config = dict(
    num_hidden_layers=15,
    num_attention_heads=5,
    intermediate_size=832,
    hidden_act='geglu',
    norm='rmsnorm',
    norm_place='peri',
    positions='rope',
    rope_fraction=1.0,
    bias='none',
    parallel_block=False,
    optimizer='muon_variant',
    learning_rate=0.00903,
    schedule='wsd',
    max_seq_len=1024,
)
MLP neurons of a small language model. Each row is named by its layer, matrix (gate and up: input weights) and neuron, and shows model dimensions 32-159. Each number is 128 + 24 x the weight over its row's rms, rounded and kept within 0 to 255. Numbers have three digits each. A neuron's up and down rows have the sign that makes its largest values positive.
After each neuron's rows, "fires on" lists the tokens most often at its 100 highest values on Wikipedia text that the model never trained on.

L6.gate158:134123136143133106100112121123156165106107121125123155125161174174171095147151122093138066129108106116120080160134135140134130182110162120111128077107140134124143151120130121131121082157145160128144127124148168169142082135110119128135123108131114111126094194086117123073137151149121144142173141128165158123122134087085103115098086115127129097143102123086112117119100140124137168064119
L6.up158:123132125102125153167106144158144119149143101131094130103128120136113114139129149105142134143093098144133158112118130109132154129130140151117146128148121131109102177132133142128148081132112131127133108162120120147147111091105132128156146121116128105091134109115087153105114112112125144145160127111145133143145124041126169089109133130096181135095184135177143105138134209074120114147121
fires on: " ", "-", ","

L3.gate352:111075149117137143096126104139129103084174132133154116093107121112157106117130140150119142118114122103135099136129112114111148120111122102119136121137125139095131167150149110163046135115132144132149157083086078176139113097144118116147084147139161130102097100167125115107146153138106120110105170122167123124126146086137129076131141131138160134132099098177091145116100112083105099074116
L3.up352:107112137099118140082109102117121134121173169129164134140075125136177109149124147149088153150120148082119106110153119100088140102110119132096113120148122106111123145151113106117089112118094145106110169117088134134126115132184114110133100162149141113104105107154102108087141129136120130115081149118144148139153137096135147096116154134133128131101079106164110103149069165093109077089096
fires on: "\"", "|", "2", "9", " Street", ":"

L2.gate610:145125133144126137135140189167154122105131107133115170125147146138123087128124168078148144110092103129134111091134152115169113119172116169092112144124154121093165105153153138116109097161118105162132166164114153101154137127097149153151142092120172122095127115109087106175131142117129095142122127154118118128138134136094108127109088098151122154110121134131065128176099091105102132095137
L2.up610:100138126182165133136162210140131112112131149122142163144137096136120121086136155123119177104116138137142107093142137110166101089180117116109133177133117130097114126115152198093125122100110084144138154113132107136109138130130091137147128130084146119081092138112103114152126124096111080100110084155122136079140120131124107141140131093143163152107128114131120158141092104149132127131144
fires on: "2", "1", "9", "de", "ve"

L8.gate517:144076126143113165125139123162130118164123146121138131115169084122166121135090101101107111109116108064106130186143154149170132125174120107131096131149109084120164122139097148106096145089125110119108109131168144130119122148145114146126138114103120073080137162140065131141125097145122144135103155131096153164136136110112141123131141143103119124111138139142132165122133130131151153116195
L8.up517:159130146178131142103155125136124096173143142125145121126174183097172132112089143109138109122136119124144147140118159185129136117102156067145092111159130096128124124119161129112158159113126109127107089125138119098166151111187125133121125104114153124132146179105181103123101116086171155142104163144127133098104117123107127141126136122110166115101096127143121174086129135100151136122173
fires on: "2"

L4.gate672:146105164088146158124139084140105155183097114170089085144109153120112075121149139111129088125171144111101170107140108101113171143110144088112163114131162121157116118134168108160126164122165104146148129104102156142162111123110099112134161141133151122186096115112135111110141129053107133188142080129121091162147128149140096115157141097076142123120161102124102129091126128124135142112137
L4.up672:145127100104115115132104088114107125137134124154127104143120160085146123158147141125094114142143159129118121129138120137123119117101127115122128097101140112152123149167092122120122140139185121130182118147112155156150121142134136124150130080125148106131140130124133103108129100110165158144162086146053149123159115156136146075123154078131149112121119068141113094112089105151118182177126
fires on: "0", " |", " (", "4", "st"

L2.gate372:188148130114125155135116131137117130135146103149118146141131127123130079120060104129148144141110090125107154127155140129110135154098124181106119139100165158115153126108123149157140110138163118081089111132093178135156111098143141128095136093144107147141115107104111107193131109147126101097141127121106191127114147127135103122084116111154093136107094141111133119140169099097152147164138
L2.up372:161190093102131150123109114150096124129157095152148140124137124150129090118105116103121149161097070106117140126152142115123142150112123151130126130088149147104153115099124134145110104151135097072106117144103158130132117099135136111111137093167110148143129104127107106141128133141093101094152116104140165152113109124101068153088123133139123145100130144097161134123152114120145156155135
fires on: "s", "d"

L8.gate635:160099059172107126121106125129123118099134188112116128144133118088140121138115139099128121100122125121126133147138096154144132119149110160108105148147153109118124122166132085129149128152098075168149160146116096177123122114092116130142127153094085108164129129097117151121176132137126126132136112114120145123124143118116151103115160107133117171096146125138090127156135163129080170159086
L8.up635:110124098115106154145107128123175149119116121121154127089132107109145152178103116162104153125142169138119132106088133108124158129088114164109137151107136130098132120155168133084139140129123139147134092105138095139101135127141122082167120105127136072135123123161146121113144104140161115144181123093143151122150111120162126132147118141082121122134118089098142129122117117115151092163134
fires on: " by", " to", " in", ","

L6.gate228:156140142111159100151104167164132100123087169151145135110105075176146141131146126102124116095113133144135140092129131180160131123149148154163138105125079095084097089135144138152088086134147097141096121131110121131083145116118169126146144121099153118140138136138135134131134140096100115108147115166117120103130101187111081146147145143145124149112124163116134110149075133141169135131132
L6.up228:106127157116148120106110158137124135108126146094168091184073105158115133075142107097120076093121168136130106110133126149120108114142125133146133133118131129126136125122175159106093144174151097155121146118104094115105111111158156137141133148123142122132140177153094141134142213091087136109130182138143105103153111135112119160142128165143184107123146135095135147118132132116135132188133
fires on: "1", "3", "g", "2", "8", "5"

L12.gate735:138114147103113124103111123146135158121132092090111151115124142142141102099117151155089090096108106109111144114095150121126088153103144127116145176178127137119104138146126143164130121109098099094123093102105097130144107139139138109146114144161129110121117094140122121149124132109128113114131082149144129112154148138140143156100131099150114131118139082163134135164140155123125131119094
L12.up735:120130086138077154137088135134142157137157134119154109120113138176162148154128144145117159103144170134121113120136077139114142127133115129126147101119151117110149116112144149117149116148120115135141095142135129154095148136134147098163087128112098153168129123177141122133142124129103141139113139131125136131133133117082143129122142129169129156118121121188124115150139157117131139090172
fires on: "9", "1", "0", " Me", "8", "2"

L8.gate75:107113110103169112088148161144115149119125156174115137139107119164132119110142123141137155099174117125152174115127129148121162084105122116132127120143117132109152123160137128145130117141107143076131174136104088122148159108115145108130125100092146136104144141157120117105122130166120131124108075141145173158138095106131143104135151108133123142148124131132136150137129141130114154143121
L8.up75:147166134108152109095130128082148144115119110150114150105095135101139133080124129120130163084113076100146115085179109144142152118130136082092146098152144158170092121111146103105136105126116106138111117107131070140113147139144103141138141115109136109110089145121178099109134127095126155104112137179173117138127127126157184130136071094117123122107104136123144128087166146139100136134146
fires on: "8", "6", "7", "5", "4", "1"

L4.gate185:155075133169106179133146135156149155124121121148124141137141155098117129135160106159145056125143138154108110112144137114096084116184106133092143077154127135171121126132158091145131096112130118135123116112088154157135095132133105103121119142152117156132164092116113087110142136124155151090145115134129164151112135140105128126120142150115149147121132120098121100144103101126165117116122
L4.up185:142195099118090093094137102160152139161131148135112184139127112121119115120143079154166148133120152148125130192115141118145085149136141112130126099175153153111135124172101126057111157143115139115119112121101126132133146109124112114142127109126149085109090122103111140162129118098136132098101145125118148144140116132155134161135077113085155112111114112137153146096094131127146145171160
fires on: " re"

L2.gate498:169095125141104099118135109149101117157090149142178141165126147103117087151130127162111176116122082126144152122103133078098143114145127116141132116104161119138178106066101129162103123152177117107129081162150105090101162130158107133128175145109139109136113134179175113137115118181156095120119129134137109108083119144168111143146173132155130104135130133096151122134128139177130119103124
L2.up498:125123146144115130143123082129153113150120119142146125150127121125118142161078116128103129137127131090125080161114095112129120125163118113118164147086161147091211148110151152123124149154144156166119147157109145140124092129157124124125132159123137094146140141115155139193110113151134085126128127164152085123089128103167121139131150088149133139100080133117127131128107126123101091144083
fires on: "s", " of", "mo", " |"

L12.gate111:084173143096150130090108166160112093128143133148113097146082099124131188128122129142118125100094084109143100126134136104143102159090132091136169132164137131163105128193111109124116132071098071123089121110121128136134121134137115111137124157162128151143115134103114108135167149178116091112133089135108131147102107126106142115153146114127119124103150100140149079113143120121077135113180
L12.up111:130146086115124146112118151121152112121150135161106148138120119113166113158134176181145136105140114129107068092112113130110090092117107153115137109132128138141150117100189135102125147127148122145123140135175128152162090148091116135134134153122141157144162135104119148127137150135123071153129139103118173131136162154109109119120120121150165098130145150115167126100119118146136133092147
fires on: " not", "2", "1", "3", "but"

L4.gate63:153154143123093161141125105099099153160120115136110133147146143152128120105169155135152078114136153100140142102155148115128159121122152134121145092124145154111107179146186113128122162142126144157096143121111110141107097109127128116147120099118185139150144116113110099134134161077107130100110103111131154141127087142132118161104091182101152103100115157139106142147105135142143131107138
L4.up63:098101130151151135144079118139151115119139117116154079109136173142106109122117111098124145122139138148087084138136147137122147162103119131073115117151080105121116118157102147115141126101124129137124122133158151088141110071110132115153109098096088092120124154106118111137143082113162106151170166108129175123148148072138131102100098122133130145118137104141147060130118178126118112130156
fires on: "s", " other", " such", " further"

L6.gate787:139080129135153141123136118178156139096139073151190164107148075128102130077159131135136094082172135087175136119106130080121144112113186127127166142164157130099151103129141140148137093117128127139126115134181102144122132113128115166142105137136119134099139152124110099147162112113115143132125120132116105141167168077113127182132088126132110161132114112160105107118081112176120134118103
L6.up787:098091099161165126091127120150131124100101096137132138132084085090105131102135123095174154115107111139165140125122114100114126178103148125075145149174135118125109114101141115133121114146113129159111094158142104108083150122116109145148132123152138131108127192132169136135138143101097126097105140108144120121128100137139104180159140097147113137118090097117117145126134117129111187141143
fires on: "5", "1", " and", "2", "in"

L6.gate352:163110135145159117097139141149126092151098164120170122089141087138127130157157141110132078111135123146137117130158074127182094133135124123107135098136171154137136133139140138125098130136127153144086140167078156128125102128120121156097182118141124141184133149118106140174140149110151092119101116156109151125140112130118096138118126111131114171152124146136141118094121126114158119122161
L6.up352:153097102123110114142119162138146138171125125114123161051163107137172147124125128084129110110127156118142115094156130118122111112103103150155106130115130128106147137108112135162073091117174169121107137091114110138140123138112103128123130094097131089156197149122109150155148156143108129134120120110118132117091127117151166108109117138128164125114124156111186152130117112099130173206135
fires on: "4", "2", "1", "9", "3", "8"

L6.gate34:146103121118141134088130114158156103135121105114163118070134099160145086152091096101131097124131114115134120149121151100108135131151133105110127110084150103116114137157138124143152095059115143149170147129141116101123152135108126103136140150108099079116163130119121143120164129133114116129121188128148115110075127122127108110154117094122113152141135114094103121087102119163148139145097
L6.up34:150136132144163123087129146085117156171143119146125185112154153136163091155094126086152103114135115158139148106135170151142144145121131132126095122108135119107127128104125117148132094114116102094132150155109114133161116136158142130142174128113116106090157171145174101111147144135121127110131156129145119121145087125092080093128083114127101139124143119150103131127099157130131122149162
fires on: "1", "2", "8"

L6.gate434:148153127120146145132132192137107109141119165168148113174125079120172097093149059124170136120128135152124147130153107145136138138138155131079126118100116149119091172150126122161109131124110117111108139166096141104147132108119145137133179137114154145115116146123123112100087124128108115138124140129126133170136149149142148157157143113161165106121090181154146133147159137125179117129128
L6.up434:112127101121164096134102149135095115095126059102134112163157103137090105143124140150124128128148136102133136113109081137173138141153139161078094106141138109176139141129136132143107133149117142189096132136102126096144129155115165149157098114130114128134149133127101101100161105106104121159129139113124107094118124110137138157080114125139150133115115136171090165130183136088107102131128
fires on: "2", "3"

L5.gate271:151114100142100167139104112143124145161097144138105150142140103144126099151156090114126131142163159119133152120150128133139136149130172120122124105104135113147126116131127120102128076111119110115154128147144138139144104124132127164146123101136121134085185149127175149092092115112122130157183176107138124127102134136100147099102130169161152118089158124143115105158130101130132154106093
L5.up271:163098143125133141124132119100132125110132137142153174100154117118098102138118118082114100141157081105134124117125146121096129123156154122104146117087153120086117123110135126127147140132134106110167118133130102124121119115103107139125160102104081141116179130156126124109145116160152110156140181136100171144128134155111139139127129171099123152131141130144146099157112167103138128101113
fires on: ",", " \"", " and", "\n"

L4.gate677:158114114129158145115129097119140124146092123103110119080139147150106108132143133103127119113078158124151110130129073079125122133156105113121090153148108127157099110102112140134144132144124133129102108130148142126150128113131126125128152128109149133157126152136211088133117142157146165117092153115139096120112116137137138101156114118098118141148109103102131153085097200136145114135112
L4.up677:158097137167126119152137109106115102098114156121144114095083101162153135118105110096107108116085106124144096147125135116126130130148113125099106112108095129150084115140118161122148127120136113154151127137131099091125099129148178165109155147129117132146151149204151140135141130136139177153106125076129131095148137128143090136134157152148118160139151109122099115138103131132172116149132
fires on: ")", " Ba", " wall"

L3.gate709:151139149159127097103117152111129113109134140131125125126103117109201146121137137111132124116119108121098134152110119125145145095121111089125101101119153121154131103156107136073195097120108120138150104124121115136125126129171105108117114087103103112095132139129121126141128117133148106079124131138121201200128142124119108137136122113153139090103147134132118170150103149110122130160170
L3.up709:143117114125116115132131087105114116109103148136116112121109141110174150170122111162139150102156110149149126129109167106159146124138156107126085121145148114134146137174115101069161107164126099137157078150140136115084116120145102147105137112089080138110138154123148116164129095113112181102105135106109183191159160117121138163109110108152127077097155120110157113162108151119155124108140
fires on: "\n", "2", "o", "ina", "in"

L2.gate233:136131169138138089181103077130134145135132125130113143122129139144124172135124099107140155095136134148097154085110108097130096131097106148073118154151156098131113104111102129097132162075134159106135176145140126139152107137105085105150122095130101105123157094124125091149098130091121118120135152122108111139143149150142115131142089141081113130105153149177152166173097124172144081167146
L2.up233:148134099094157149187100089158119112123125129127096105150134136129147103120109101151129175110110106122109124163122112089139139166153119111113163157112132106134139128131163158158108133158107137126129107082114133136133123114086128141157145125132132118137128091150142153115061065105130116139105157120131172119142149138064091168135086124159091113115141075150114116110094115101088094119130
fires on: "s", " Washington", "se", "sk"

L6.gate753:123093132112148126136167163133096138135122119112138136104126169108117135110096111129144113162114125106094130146169105119118138126195094127119196109165124136126148086145152141104123121112151131109138128085098128135145174130183101120134145162114145161175116128129119127136137112105148111177105111162174182132182116138104134117101091142137138065086097134158138126160103126125136142133110
L6.up753:107124124091150102088135160139156120150103118105163161134178119103085120142110153142181132078137164166152133120115135131082156144103143126117120097120154114112124142107054059117131133093108123108145093102084153129143178115125162090060124105096125130112122129124076126146119131136144088140134146108113111140116113177151121143136136128127139162158160095131132128153166167154166149126167
fires on: " re", " and", "CP", "cor", " structure", "gi"

L5.gate491:127095120096148119097113137139104128133160158113134150104158137094139102188114097150125100114117175138090134150106149163121129144130126134142112130127159141130112102091143087133136121122129123122120094137133101133109185125159147135150144129113118073146121136148123142130098162150130186098106132093177119139065143125159154122112127097103162133108127134130159142108134167138135095145075
L5.up491:135086104119119093079117120158099136097100148107095090099094108160106128157119102101141151136126126162124086128106105127117138116161086130159091130100129142151144121101159112138133110099120137093130145112111102113115117118137152138142097127169170135160141131097100118129091132154092157150134152092139114138113103124156122132127146112138080117105111108099112151151126140131122167136128
fires on: " ", ")", "vin", "ø", " \""

L3.gate136:119166114120143137102159141163125106083135073091124097170145149151163109119158074142147139140098153152072094123100115076168129126163141145146167164117135123111167191163115121137127119096116128130122130155149115112125132154092155111142091082175117143125102134125154147142138158122150125097111171121093164115110107163100138148145125145120152105133111130172130127111090191148093125175108
L3.up136:155130141131123143092173176139154092118130045109128169144170122166153130112155094117132148138147120126112138119111124120166150150116110142124156142135101176150141175088116094166123107135125158127107091120160080128139126191108125127113117123104102124116096096143141163138140173113138140132123117132101148132139100155134118132159107109096100139117126119163166089102132164150113141160119
fires on: "S", ".", "C", "W", "E", "R"

L5.gate68:139169098129104158105170132141122108103157104150104132101165139132152148096128119128128084164156133129157098137118109091156140114170143124118179095157090116109134140138155081145149081102100154099120110113156081118114122134147126123145113126142101170128136103146079117146162175148136140154159113142129115129157115167128111115129140105151126123122135124133154107129138162096162106154153
L5.up68:160161088117083203128128138114128131160134150106112138059129143133142147094134160105142144113163124134140106158098124161104151110080134116158147110130098142144113080145106123156151117158143168101133131112146111157104150149148131102098167158121183107109121120182127143137128106139130124138174151098116159130145135172121145115086130103153115155138156118120099130136141083105161107099140
fires on: "T", "E", ".", "G", "D", "K"

L8.gate491:132100144088143169123143167147185135120109131104131112114107104106110134136053148134148130137133108103110116115112119154172089163090111158139170102150111135114134126109108139116126132108085111128145114147174125120131106161112133113126104114142161126118098159089122144164089083116126126095128124123114155121118114100107145091123085137097116115103153083149123103086138115118143151079142
L8.up491:132117088127172153102135106143122092132141120107113114123153114116172135124087171138160105111098125086094149117100132082123139121126127139148138127101161107107146142114144088113124121109164111116109137128109145137109138139127147116122147136082121103110126166128150086122165106074131164083131124107164149137119120103128159132191137119119124096146095144116105085125103154116147127112121
fires on: "1", "2", " ", " post"

L5.gate720:134107113153147100114107127114158115114156092152141130099108135149122152090114085107123099137103140107157139108126084128112128129113092123143113097141163124095141159087142136172141101167136110163093095135118089168145137151172140123163130169164119144159130140122123115179127159113130095120161119153119143128146117104116159164128149119094140152157126114128145120108121115117118133134106
L5.up720:107104097105130115131088167125138114145105110153127153129089131091106122115105118135132130137135144166124112152125097131165137152106124156120164121145147124109123133130115126155100116202117142110116108142120071097114133168123108111166121128163122156110134192126152124128092086149106088115128140133092164138146142072139158096151100132123094140117126122153125149141114143174102121140160
fires on: "2", "3", "us", "4", " III", "5"

L5.gate403:141174141112130129148107101174170138139121118117148089143138115137126165144087149146154101109124132107099131085148177099162124156105108146114176117133127105062116141085095132161160177098142133099103140145123118126125145111143140133170106097122170144123188148172135151137082087102123141176093161126115108160103143120118152112141109118152102163118163171098110091154107133104164124123067
L5.up403:173151148114162122167104139141115124118157105123091128134124131159126125126154117146172118161123145123108154153103132143142076106098145128150123158188121118153125157128094118145155156144133124142136109105121136136168143120094103133103125114145144142133161153151141147137095110112106094165170135115098143156099121149145140126129120139126137147140160146117184093133117080104104140081123
fires on: "6", "4", "ak", "5", "7", ")"

L6.gate650:163148087115077123124124138150185149168104148127114140098138142121098115131135095146171107114148110138104169130132151131140119141166126138133152112142093168123157137115120122110166134141114119151076141120114150116106128127105094108117113108138092100126147162099135183117124086124150075112101113109077076141111065142120111103123151165122128113156141157153145085113090074140147134115106
L6.up650:103109147116123114148125153132132144088092122125120147156145084082106179125110103115156122119149128127101159117102118141067150123129159155126112132102125124107121155124134112150144103144136103131204142117139160118127104108146129105093122105157141082124148128110113158085079126104137139128112144080131111157123114140165086112137115134132139134145091171102159147102116106119127182094110
fires on: " Ar", "ar", "Ar", "mor", " Mor"

L2.gate401:136142111163152092142135113147134089141142127168172109124115171133047137120127106120110110168159096100156122108174130098123125109093108130096136142145118144090117187069111125103150141084120104145149117143174143144176134105128099083115104132099085122153106095130140146144124111126127124122120151103155105117106160131114124091105161132123160133139114117152089161107163126108164127111149
L2.up401:131145118159162078164141126134142084133115130159166091142138164101069132142121103123091069172166088117151121116189116102123118114129102116094127140162127140117108171079114130107132126078121110140150121157144138148214147121122120085083104142119097126141101110126160118156118120118121128141123152108150100101121167122131128089115154124133151121131107126155098160117150141113134121123128
fires on: "ling", "m", "ğ", "man", ","

L6.gate575:132078140091153126067082149111133145112137115152119149119134115094115121108134129157193136082131141090129115114125166122141115140092118071137154156097141130129144118122108152117102085128131129122159132137117134131163146141155146178140101151170131118128104132054122106154117108157152168115102118172117125193121122075101130132174085140132124081142145146149115089099168121133131125153189
L6.up575:131072126095112120154090134132140132084110111168088122084143105099122093141095097117137151117133093128102140106119150130125087133137101115130149143153109111102111167130107113145146120102128178123125168178081097103138122129126123154145134157158146114143144109120102105179114140159129112124138131153132117149110100110148149104115093157096141111125145084134147089115159182088154117172088
fires on: " on", "-", " about", " of", "ing", " the"

L8.gate223:120112147105130103140119131125167104090136089108124186079124123088132123142144142104159134113134137142117111156117070112134117161119121079158136195158095136142144086158155174125095144136131137156164154132089100141146131151116111142115114192105150087168104115156167106110106164129107109164149099084134138111135114128129118116156156149124104116098057159161133065149165152108118141153113
L8.up223:145150131159138088146127127076168087124143095124130111087103112116099172160115122170108127133177122127108149129127118197135116136157132153106130186139123136094143081130140118137139166142143120092169105106116106147114130129103110116155129090125110103127132130144130141154095110150143143117112096103098131134113114101138124110107116132164113104130107130117091109153145135074156114107106
fires on: "–", " to", "th", " and", " by"

L8.gate704:144105163116124150103131157131113140108164157170103131147193120126119102174095158161142113128106164134096146134148153129120141128084118137095152112123183160147177105175162111094188146117081067132077167143115130145111103134106120122149104068127166156156145105147126120147141124196158121134162142090107164162134136173128094138111129123128125063147100128111146162148148102125142109146130
L8.up704:136142114093129160121095123141122121130138145159104147122145128124143101085146121120128163117122090144135090147127151150120113160091124080133136128137121102117114118187134159110131147119082136169128136118132115106144077111104119127103120148158116141098124126151077153101128139133128090122116123115130166162147176127087103135120116095132099151186145117110115099113064136087135138121159
fires on: "s", "es"

L8.gate367:119163125166095158114140093167148141110144123107085080141126117173129121125115113097158167098103115114130155116106115107127144109111175128095144131148121126144106107144106087142093120187142100159116125125150146147159103167157144161164112085088161124142122098142125140118124121110146125167166124099107150120131139172089123127139123101094105133135161136108129118117110130122098129145083
L8.up367:120134117089122159079101109136114135115087101135112165122079134148166143122152128141125125145173121142138107095153132149112142125166137158129111122152143084187116147176145094111171123164131133167194145167139174135148119122107099097129122121134149139099135114125112189121140138107155107141199098132113134139155132078092092162149163146130144138102133096126130126130132120120122120157096
fires on: " |", ":", " scored", "R", "0", "7"

L5.gate536:102102154141161144134135126138142123134149145089139133131143163126172120121114084125162165108107132137125098101151142098091120136100128166162128132116116094118105118103142131116119172132139120119121065148122061151120130121124107149136138159132133130145125081129129146104137105119104154119136157133180141171081091070127166160108153115163166179096093134102100080145113117153132149131143
L5.up536:128132099096147096115121107158114127143143100095117164089109135167141115100092136116121151113155107137136133117088129144124165105132108127121150113099114106126146136135109128150134117143144110127111091113188101088106132090130152133119138127136146128153128102130130130149163129121124116153108106129122139128119133111113130124120064145156102121077123107131120117162107122116114205088120
fires on: " ", " a", "ra", " Wa", " Ba", " medical"

L3.gate551:101123117172082104128085124143141128113088164133160110118180113146078117090139088096132119165135136142110126076103109118168146108156098126153129121087135086077172130090124129125116131099109096149130081138175136168121135098160141127135129174152118091161148121150155111140110129098144112132096175146128106156100169151142141150131146128124157145107069132131137154151153117121123148106138
L3.up551:148121149145099122118148069127157110135108092153161127150156091150152135144162136070130096126143124107120163115128164085115162121143109151106139134134163139096149142118149147092119107097162134158124136139122083139167130148144137148119113118143101071139131130158133102132074107119127086170127140133126100164062120165140106149100164125111137115096098119135115157089145132135169129144148
fires on: " |", ","

L2.gate261:144186098121121128119198120127150113121131097080102132147137153166137109119142094141150105155157152129137182133110138127136129101114133166163158108129118124138145120095112110141122101120089152111132123103114112102126116137118167176053124115171124142137148114141135126126110166135104140126151126123096125123144141127126130131110133115140121102100130116122168107128159177134084152126164
L2.up261:090107150122122182137126157133129129123158142140126172116130115092150135157099128130115112136137126123137138182131145171123153159109078094108127109138140123148081105119104117163054101172133120118091119087128085165114127132152120136142141165090096151108124111133113097094152143128124138116143090149099146126136133148108173152127142127135128129121124098130129137105134127105111125111128
fires on: "R", "D", "B", "T", "P", "G"

L6.gate347:120136118094127125151155115087166135136102124101153141158118124126084159121140107147128137160107109130106111150088091121149091169097151129134089124105093149165111152103125112111105129109114150127143092143102148141161124124089145111175123089155167167134171173116141132144126120124154158114141142120144134062074116157123135123134143202087089114107131125110147140144143125113149143167101
L6.up347:150149126122130131159136127146136095121100127108128118141109131147170139131102120097120111128121099130060142146120093118101136144163095099126119122079134141112134108126150147142128106090152112133131144145165155098111153156140143107143189143102093116104137131182109148148105116126177126134116168128119080110105141123112098147141157129142142142135126151147148132184123090146144117130152
fires on: " |", " (", "s", "9", ")", "'"

L8.gate146:138122151134097140133112160141150144129119128139130138148158160109140119116108107119102086135132117106106134138115096135154106138116124137130115110144088136083153144110123109109127147138089174120178129099145142105152136156109148121172176131155117137133108105143132154175116105171093102162114135098140100099125139110102116125100112085132078101155122117079115113101129163168090113099125
L8.up146:108168105121127144135127160104157109165153137120100151102126134094122121124174122109164102100118088127145107147100136147163129128114149145154139180135155118154094133121133153132132144163146175156148122136169187112136090116097113131132118132167135124158116105130111100118126138124112160181157109123095145139130096120162145084145142101155121106126151146109122134147131148107107155129161
fires on: "-", "–"

L4.gate365:133142141124144122131152125145123172145142109154126131111115143174096135110144127134088139123107095159170135140092153104115141127095130103163114146131124153129117105134103134132121063099138114174142163125123123110142153076135134151087091133132075109098136107136201130156094122158093154126139159174114154116164110135123141136127111108155153178145156135161152103113135132135114143167145
L4.up365:112138142101149138132146085120138151087124135122117143145129119105101151130071139124145176128130176152140145035116140114114142154147095136131148152155156099122115118116090144141141143136075134197187156158122160117111161100121112125129123139114097125081140157100130104117156135106118146126159100150106095139109148138116106142123151125147128121174129145152100120143114120121136158139166
fires on: "2", "1", "0", " Beijing", "8", " Russian"

L6.gate614:116123136101124108147090130118126134191112139124164113167134146123115181079114118151112110156119101116111100148120141125110171157154114151148123094157116173153132145106111124148111104104116175119112129118140098133156147108137142123161149178119109126125137139148112085191133083108105079135160086127112136154156149079162121136155126105124156107150158110136102145117143144118099140158123
L6.up614:058101106124106146118127141133122131191125130161138078158107115144097137163084126132102117143087117098132101093156127114126146140124116136134123085144141131077168127138108114120171138141130150111138141121117140151075105105156123140143111131118123156141120178154095084176181165114093144105131132154160091120150151066141146144106138100125150127110121150091092135140178169120107148090109
fires on: "4", "2", "1", "3", "5"

L6.gate643:135137123167140139114125096131134097109072118170134113128123095143143142111100145160115124116147147107132113149112150164112125180187138156129138135163179136098173129168182085127157131090123123112105142151139145115110101192113119094128093066143142125140118117146147130170111129089126123139126125105133121171110133122123081138135136134116107156121147105125137150172152106120113091130135
L6.up643:187089149174155117083069114136119112119156161157132107113130141116165180162153131130146147124149117096112119153099137148134086118108116105090127169119116127149101139149166110149085176139187150119099157128148129133144120136111114089126076093173127116115138183143114105120179128140112128131152120089123121116128136149128105130101136136120079134166161113130100126158128161119126133125149
fires on: "-"

L2.gate474:165144118108086092089173123158092136082136080066084120152150111146131137175123106126130140142143167096111128142088100119158115132168147152144173159143087147126154111124115127125149122092142167107123160093099151105130132144117093118098126131150152117131111132111138135202134167161144144138143129101085154058127125138109120136155133110112144093111114138114126151095144103125135097126144
L2.up474:121149131164141120140147164125117113125139140105108142098142098097142129147138099135161124112122101114116116169137151184116142113112145118102115129131151125119064107109111131147089130161105118087130098110103094196127076100140112101113159165105129156134106123131113161143150127104123133126169125156146162135116115129121143158118131129111097128154134141112147129100143138117123109135118
fires on: "S", "N", "P", "C", "G", "D"

L4.gate255:120101115102151147148133138120113140149127117116139129121154115108135095156099154125136132137111103157127095137151129167134116093092116120116122099151123097130107105140157093106153122135086077125118138145114113135135106136176116087096108088128116109146127121140144114175119150135106133157103151130126156128105142079127147104117118122143151078111080132178124159134108080135139125132139
L4.up255:135133113093080157163182098163071139142125140141127148136161152131129133145123100114095141124124094163132131129147147137146106145146093133125125114096140106123115130151125103146154170145074091124105123183089089103124139109149131105123139137144076136104137131115131157114115156129122127155131161128108128115130145123130154173171103157116095116121136161178126143125152115133134148158104
fires on: " with", "s", ",", "5", "3"